config.yaml
num_hidden_layers: 10
hidden_size: 192
num_attention_heads: 3
num_key_value_heads: 3
head_dim: 64
intermediate_size: 768
vocab_size: 8192
hidden_act: "tanh_gelu"
norm: "layernorm"
norm_place: "pre"
norm_eps: 1e-05
positions: "rope"
rope_theta: 3030.0
rope_fraction: 0.5
qk_norm: true
attn_scale: 0.125
bias: "none"
tie_word_embeddings: false
parallel_block: true
init: "normal"
init_std_qkv: 0.0361
init_std_o: 0.0361
init_std_up: 0.0361
init_std_down: 0.0
optimizer: "muon_variant"
learning_rate: 0.00282
lr_mult_o: 4.0
lr_mult_down: 3.0
beta1: 0.9
lr_head: 0.0117
max_grad_norm: 1.0
warmup_steps: 29
schedule: "wsd"
decay_fraction: 0.684
decay_shape: "exp"
final_lr_fraction: 0.0
batch_tokens: 32768
max_seq_len: 512
doc_mask: true
z_loss: 1e-05
train_tokens: 125000000
max_steps: 3815
dataset: "wikipedia_en"
MLP neurons of a small language model. Each row is named by its layer, matrix (up: input weights) and neuron, and shows model dimensions 80-175. Each number is 128 + 32 x the weight over its row's rms, rounded and kept within 0 to 255.
A block is one neuron, or neurons of one layer that tend to fire together. After each block is what it responds to, as a language model described it from the Wikipedia text at the highest values.

L7.up47 [120 159  90 108 102 131 114 146 135 180  97  91  89 163 113 111 114 164 117 109 109 132  99 130 188 144 163 179 130 183 152 183  89 100 124  76 132  86 186 116 157 102 186 114 183 122 163 120  82 152  91  96 159 141 169  66  69  87 101 163  89  62 169 129  80 167 113 121 110 170 147 124 104 147 177 149  96 145 110 112 104 117 145  87 162 109 128 118 134 167 163 115 131  98 137 126]
L7.up157 [107 134 155 179 133 119 132 137 137  48 139  87 157 147 149 131 131 135 105 126 160  78 116  78 133 110 128 152 112  71 110 147 119 111  93 125 101 139  84 130 161  99 169 163 133 101 195 180 165 103 125 113 131 159 147 141 123 135 182 128  96  94 132 117 148 109 143 131 139 105 123 156 158 155 161  56  94 135 156 186 179 198 212 142 158 106 149 163  70 123 147  97 118 131  92 174]
L7.up163 [168 123 167 175 102 155 122 128 108 121  92 145  77 166 134  92 133 187 132  99 121 139 122 111 129 117 164 209 129 158 149 113 139 125 100 149  46  93 164 176 130 118 198 199 168  87 121 138 157 112 147  65 163 129 167 115  71 129 153 112 131 160 146 131 152 122 114 105 127 103 161 154  93 155 103 102 135 115 192 151  78 119 184 146 130 111 131 133  83 139 176  92 137 139  79 170]
L7.up213 [ 95  95 135 129 105  68 104 114 133 146 147  86 154 102 132  93 125  53 168  91 171 119 141 105 118 131 130 157  84 153 121 158 168  99 104 118 147 114 129 131  95 166 183 121 169 138 199  56 128  76 157  87  91  92 113 155  69 109  59 196 122 110 105 126  99 100 121  79 164 150 139 155  93 125 105 108  96 144 139  99 153 140 166 103 136 175 157 160 100 113 115 131 176 154 108  78]
L7.up430 [ 78 123  96  64 112 150 127 109  88 124 203 125 112  93 132 126 171 160 129 113 126 104 181 142 140 143 149 168 119 121 103 160  95 171  95 104 112  96 124 138 129 175 101 126 136 124 133 117  95 141 130 128 111  67  93 155 133 156  62 151 163  82 132 163  99 119 108 103 144 147 112 153 121 121 128 108  54 100 107  90 157 210 115 110 139 169 150 138 124 125 116 127 176 110 150 118]
L7.up535 [146 111 166  90 125 105 100 154 110 163 110  92 132 116 152 105 114  88  93 111 163 164 205 151 157  70 113 120 144 190 120 166  82 116 129  92 113 156 114 130 158 149 150 172 120  47  98 108  95 152 124 122 150  74 111 168 189 119  93 152 107 153 181 111 148  99 128 138 136 129 189 104 142 117  74 158 125 134 151 197 131 166  77  91 164 122 112 148 185 104 115 130 127 173  82 123]
L7.up701 [111 110 148  84 141 118 163 100 126 169 120 137 146  65 145 128 113 195 165 179 113 142  78 125 149 126 129 180  92 160 120 149 160 102  52 106 123 116 168  94  85 177 202 170 183 135 100 101 106 130 129  57 124  77  96 162 135 154  86 146 146 131 142 113 140 142 155 112  99 137 137  93 100 163 109  65 133 156 125  92 173 129 116  52 138 138  89 187 163  96 117 134 154 144 168 197]
L7.up764 [ 98 135 108 140 128 116 136 132 122 143  96 126 113 129 165 138 114 127 169  86 126 143 143 122 141  81 168 169 132 122 124 130 169 114 101 145 210 155 126 187  93 171 111 161 111 114 112  90 109 104 161 155 160  94  95 102 166 134  73 128 106 146 146 147 158  45 146  89 139 154 196 191 107 102 129 107 153 158  87 133 172 139 126 121 105 110 158 166  52 139 108  72 172 131 125 210]
Word-piece tokens inside rare proper names, often surnames or foreign places partway through spelling, such as Cor-m-ack, Ver-d-ucci, Mal-m-ö.

L3.up142 [ 94 123 186 113 150 118 133  98 125 128 189 164 115 106 131 125 130 128 158  65 124 202 145 153 128  90 101 137 139 142 113 177 138 150 125 127 103 178 105 116  76 117 129 111 125  92  92 100  76 161 142 129 147 117 136 139 108 141 118 169  93 132 135 127 113  88  77  97 199 142 152 160  78 167 101 126 103 130 130 117  99 122 193 102 114 181 168 153 108 123 145 113 144 120 175  81]
L3.up397 [181 101  87 180 162  66 145 101 168 100 136  87 132 129 156  87 121 118 167  68 162 172 129 107 181 143 124 138 142  79 185 153 155 186 106  71 124 120  95 127 133  84 154 124  78 141 110 102 107 184 121 140 173 134 171 165 156 150 181  79 153 192 132  72 103  82 110 147 165 105 162  95 117 153 132 103  54 156 136 158 127 144 117  92 105 182 157 118 155 170 119 121 101 192 103 122]
L3.up438 [107 129 132 125 124 184 155  98 158 109 106 127 133 133 104 105 125 164 132 150 104 148 113 177 123  94 104 158 168  98 133 166 141 149 134 154 114 139 190 156 100  67  67  87 140 135 113 132 148  73 145 140 132  77 129  95 139 128 127 146 144 155  49 133 130  90 117 129 176 136 101 160 126 100 111 166 111 136  99 126  67 165 114 109 150 106 156 150  62 189 138 105 107  80 201  60]
L3.up713 [157 143 136 165 149 204 127 173  78 170 134 147  97 117 168  85  86 124 166 178 161 117  93 148 229 108 111 164 158 140  72 164  91  95  95  67 118 130 107  94 137 109 133  99 163  98 112 148  82  96 115 121 122  74 130 138 135 133 166 169  93 143  70 113  88 153 163 149 149 121 164 194 136 152 173 142 115 143 132 130 137 113 109 100 112  97  99 123 163 119 167 133  76 105 117 146]
Opening quotation marks and the hyphens inside compound names, where a capitalized name or term follows, e.g. ("WSCF", All-Star, EU-Romania, song "Truth".

L4.up437 [ 81  77 122  90  65 133 161  91 166 140 115 147 148 147 126  84 156 157 167 112 139 141 117 143  87  55 144 108  90 172 123 147 175 142 128 144 114 123  99  77 159 140 131 124 115 122 120 165 143 123 150 161 172 165 107 108  74 147 119  97 122 203 102 117 170 130 128 140 119 174 178 137 157 102  64 123  89 177 121 145 109 131 106 146 136  73 160 143  81 199 125 137 107 136 141 143]
L4.up706 [121  86 101 119 149  69  99 134 125  54 134 194 130 156 154 109 123 108 121  45 110 196 150 142 175  74 139 180 116 110 203 119 130 113 118 129 151 114 155 116 184 129 146 119 111 119  89 140 111 131 182 140 141 142 135 175  92 184 116 142 155 103 171 203  83  71 148 166 141 160 132 135 160 135 110  95  88 130 137 187 172 101 133 131 154  95 135 107  89 183 110 146 159 180 123 151]
Middle word-piece fragments, mostly "s" inside split names and words (Ca-s-per, Gro-s-sman, co-s-metics), plus opening quote marks before song titles and "de" in names.

L7.up144 [150 123 115 131  96 140 151 118 166  94 129 116 150 138 152 170 149 143 111  98 176 165 144 112 112 113 126 143  74 147 128 140 155  92 175 141 116 166 136  99 130 147 144 138 154 165 129 125 100 149  99 191 149 136 106  79 184 117 186  95 178 141 168 116 110 132  68 116 184 151 133 119  92 121 112 135 127  94  80 172  81 101 137  81 174 142 204 140 158 127  65 166  80  81 155 119]
L7.up184 [119 151 146 140 133 175 110  97 164 113 150  68  77 166 183 131 124  99 185 139 114 142 110 181 150 110 118 177  99 117 104  98 137 152 104 133 118 129  65 116 126 123  97 127 187  80 150 144  80 148  98 148 124 163 151 110 170 113 145 132  96 144 148 185  89  77  56 156 128 116 101 146 116 122 157 103 138 148 129 237 121  94 146  93 112 141 110 106 183 118  84 126 113  82  91 178]
L7.up257 [123 153 147  93 138 174 126 114 125 172  97 144 142 178 167 115 141  99  96 139 105 192 141 123 140  76 109 121  67 133  97  96 138 108 196 139 105 134  85 132 104 141 127  71  76 143 118 107 179 141 138 221 160 146 126 164  59 136 144  75 134 165 122 162 152 119 140 133 108 115 130  60  66 133 161 128 150 142 135 150 138 116  76  89 176  96 184  82 145 115 148 110 152 142 180 202]
L7.up281 [109  83 178 164 129 150 174 110 112  80 100 159 130 138  95 194 129  84  92  80  79 109 131 112 169 153 134 213 108 149 149 122 154 118 136 126  99 138 166  68 141 136 162 103 157 188  64 162  96 113 117  61 122 159  92 109 126 156  44 120 168 152  80 127 163 136 175 136 150  86 169 166 133 126 157 142  61 164  62 131  92 167  94  83 120 137 193 127 132 128 146 118 151 142 145 113]
L7.up317 [162 176  81 105 125 144 106  61 145 133  88 158 213 127 118  80  80 123 116 129 117 134 121 134 141 112 144 120 115 160 149 141  77  46 132 177 155 104  80 109 160 107  52 169 121 131 107  91 100  78 147 116 172 106 131  98 142 121 139 147  77 184 159 147 133 166  80 134 152 120 126  97 104 125 181 157 100 177 132 156 112 161 152  92 150 161  76 110 114 174 127 176 165 129 135 122]
L7.up498 [140 149 102 123  79  98 151 102 178 141  97 172 145  98 148 144 150  84 116 104 162 135 143 178 175 103 168 152  64 150 155 154 131  59 102 140 147 128  70 102  96 117  77 201 170 142  85 178  84  99 112 131 146 160 154 153 124  58  67 103 108 140 142 117 131 118 196 170 138 109 167 147  65 102  94 125 147 164 109 131 189 118 115  96  90  78 133 107 127 124  88 128 159 133 177  84]
L7.up521 [128 146 130  89 129  67 111 113 159 142 158 110 125  96 130 103 118  83 130  61 134 117 126 102  97 134 113 202 128  92 114 148 106 167  85 153 135 146 112 138  93 135 140 115 114 113 127 113 120  93 122 145 173 104 109 162 140 179 117 183 108 151 136 177  99 154 155 134  92 125 107 129 121 140 124  92 170  83 141 152 116  65 153 148  80 103 108  82 169 117 148 183  66  59 101 143]
L7.up561 [175 107 101  92 182 129 108 171 153  84 166 104 114  99 123 141 129  88 165 110 151 136 138 140 129 162 151 163  86  78 125 142 121 177 122 175  99  77 139 110 136 142 115 177 147 148 124 204 134 105 117  93 130 130 184  57 152 180 195 123  93 129 124 110 115 145 118 148 140 127 133 128 100 176 159 126 137 139 103 205  87 170  68 137 114 148  84 137 119 127 112 160 117 144 121 170]
Opening quotation marks and parentheses, plus a capital A, beginning a title, name or gloss mid-sentence, e.g. (extensor, "Mannish, Bishop A.

L4.up38 [195 105 103 127 119  44  82 136 141 126 167 189  81 136 121 106 169 132 110 136  73 129 141 210 159 114 140 156 148 183 155 125 154 111 102 218  96  90 119 141 130 212 138 159  62 120 121 140 151 134 146 134 113 129 106 146 148 105  83 130 122 163 165 182 174 149 103 124 159 125 158 126 166 124 158  74  88  96 128 101  90  68 207 156  78 146 105 144 104 170 121 164 138 112 112 131]
L4.up406 [148 140 140  85  92 102 127 105 116 135 122  85 112 108 181  67 212 136 115 132 130 102 115 127 101 180 203  93  66 194 212 148 102 156 111  76 165 138 118 179  90 137 148 147 112 167 172  83 110 160  99 147  85 166  93 116 117 135 161 172 152  89 108 121 104 115 113  82 158 111 115 116 151 162 118 126 156 126  79 148 156 129 123 142 112 143  75  99 146 165 125 146 151 116 114 186]
Single consonant pieces, mostly d or s, split off inside a longer word, often a foreign name or term: Pa-d-ang, Mama-d-ou, Is-s-ue.

L3.up75 [149 105 124  81 127 106 182  97 137  76 142 125 118 147 154 109 162 139  94  87 132 115 163 176 198 130 122  93  77 198  84 136 125  94 101 132 171 145 206 162 109 186 155 123 166 148 171  91  83  81 134 128 117 168 131 171 121  81 129 129 161  92 151 102 120 120 136 107 139 190 104 109 110 135 151 122  79  74 147 116 180 175 128 178 119  96 173 134 111 144 133 136 145 122 116 169]
L3.up118 [ 90 160 119 145 163 116  66 130  87 124 158  79 158 169 110 100 177 117 153 113 154 109 116 144 155 127  72 124 149 117  91 132 142 185  74  95 128 104 144  63 110 152  98 176 106 122 110 104 145 142 107  72 120  97  85  94 146 134  78 134 127 127 143 132 180 152 149 108 136 176  82 208 103 145 116  54 132 140 168 186  95 180 139 146 109 172 164 153 120 125 106 150 161 116 159 169]
L3.up271 [166 120 143  91  83 121 124  81 133 119 151 146  75 105 125 113 172 116 145 126 122 106 181 133 157 187 183  99 147 144  56 106 150 143 165  82 150  99 191 166 150 166 142 176 176  88 148  88 159 162 139  99 138 132 128  92 136 134 139 161  79 115 130 157 100 158 139  82 103 147 114 108 169 141 108 140 110 186  90 113 102 117 111 173  99 172 105 134 143 122 161 139  63 130  85 119]
L3.up761 [177 172 138 139 124 110  84 121 119  95 106 158  74  81  94 117 128 116 116  69 103  48 158 164 186 119 124 178 104 144 160 139 190 139 101 200 138 164 168 112 143 170  82 121 153 140 112  34 153  97 159 118  99 116 127 107 175 147 158 137 133 165 121 138 124 107 162 165 143 139  94 126 105 195 141 129  94 106 147 114 105 143 118 124 159 142 101 170 155 175  82  76 151  76 111 143]
Short consonant word pieces, often a lone d, t, n or r, inside rare names split into pieces, as in El-d-ridge, Mil-d-braed, Zay-d.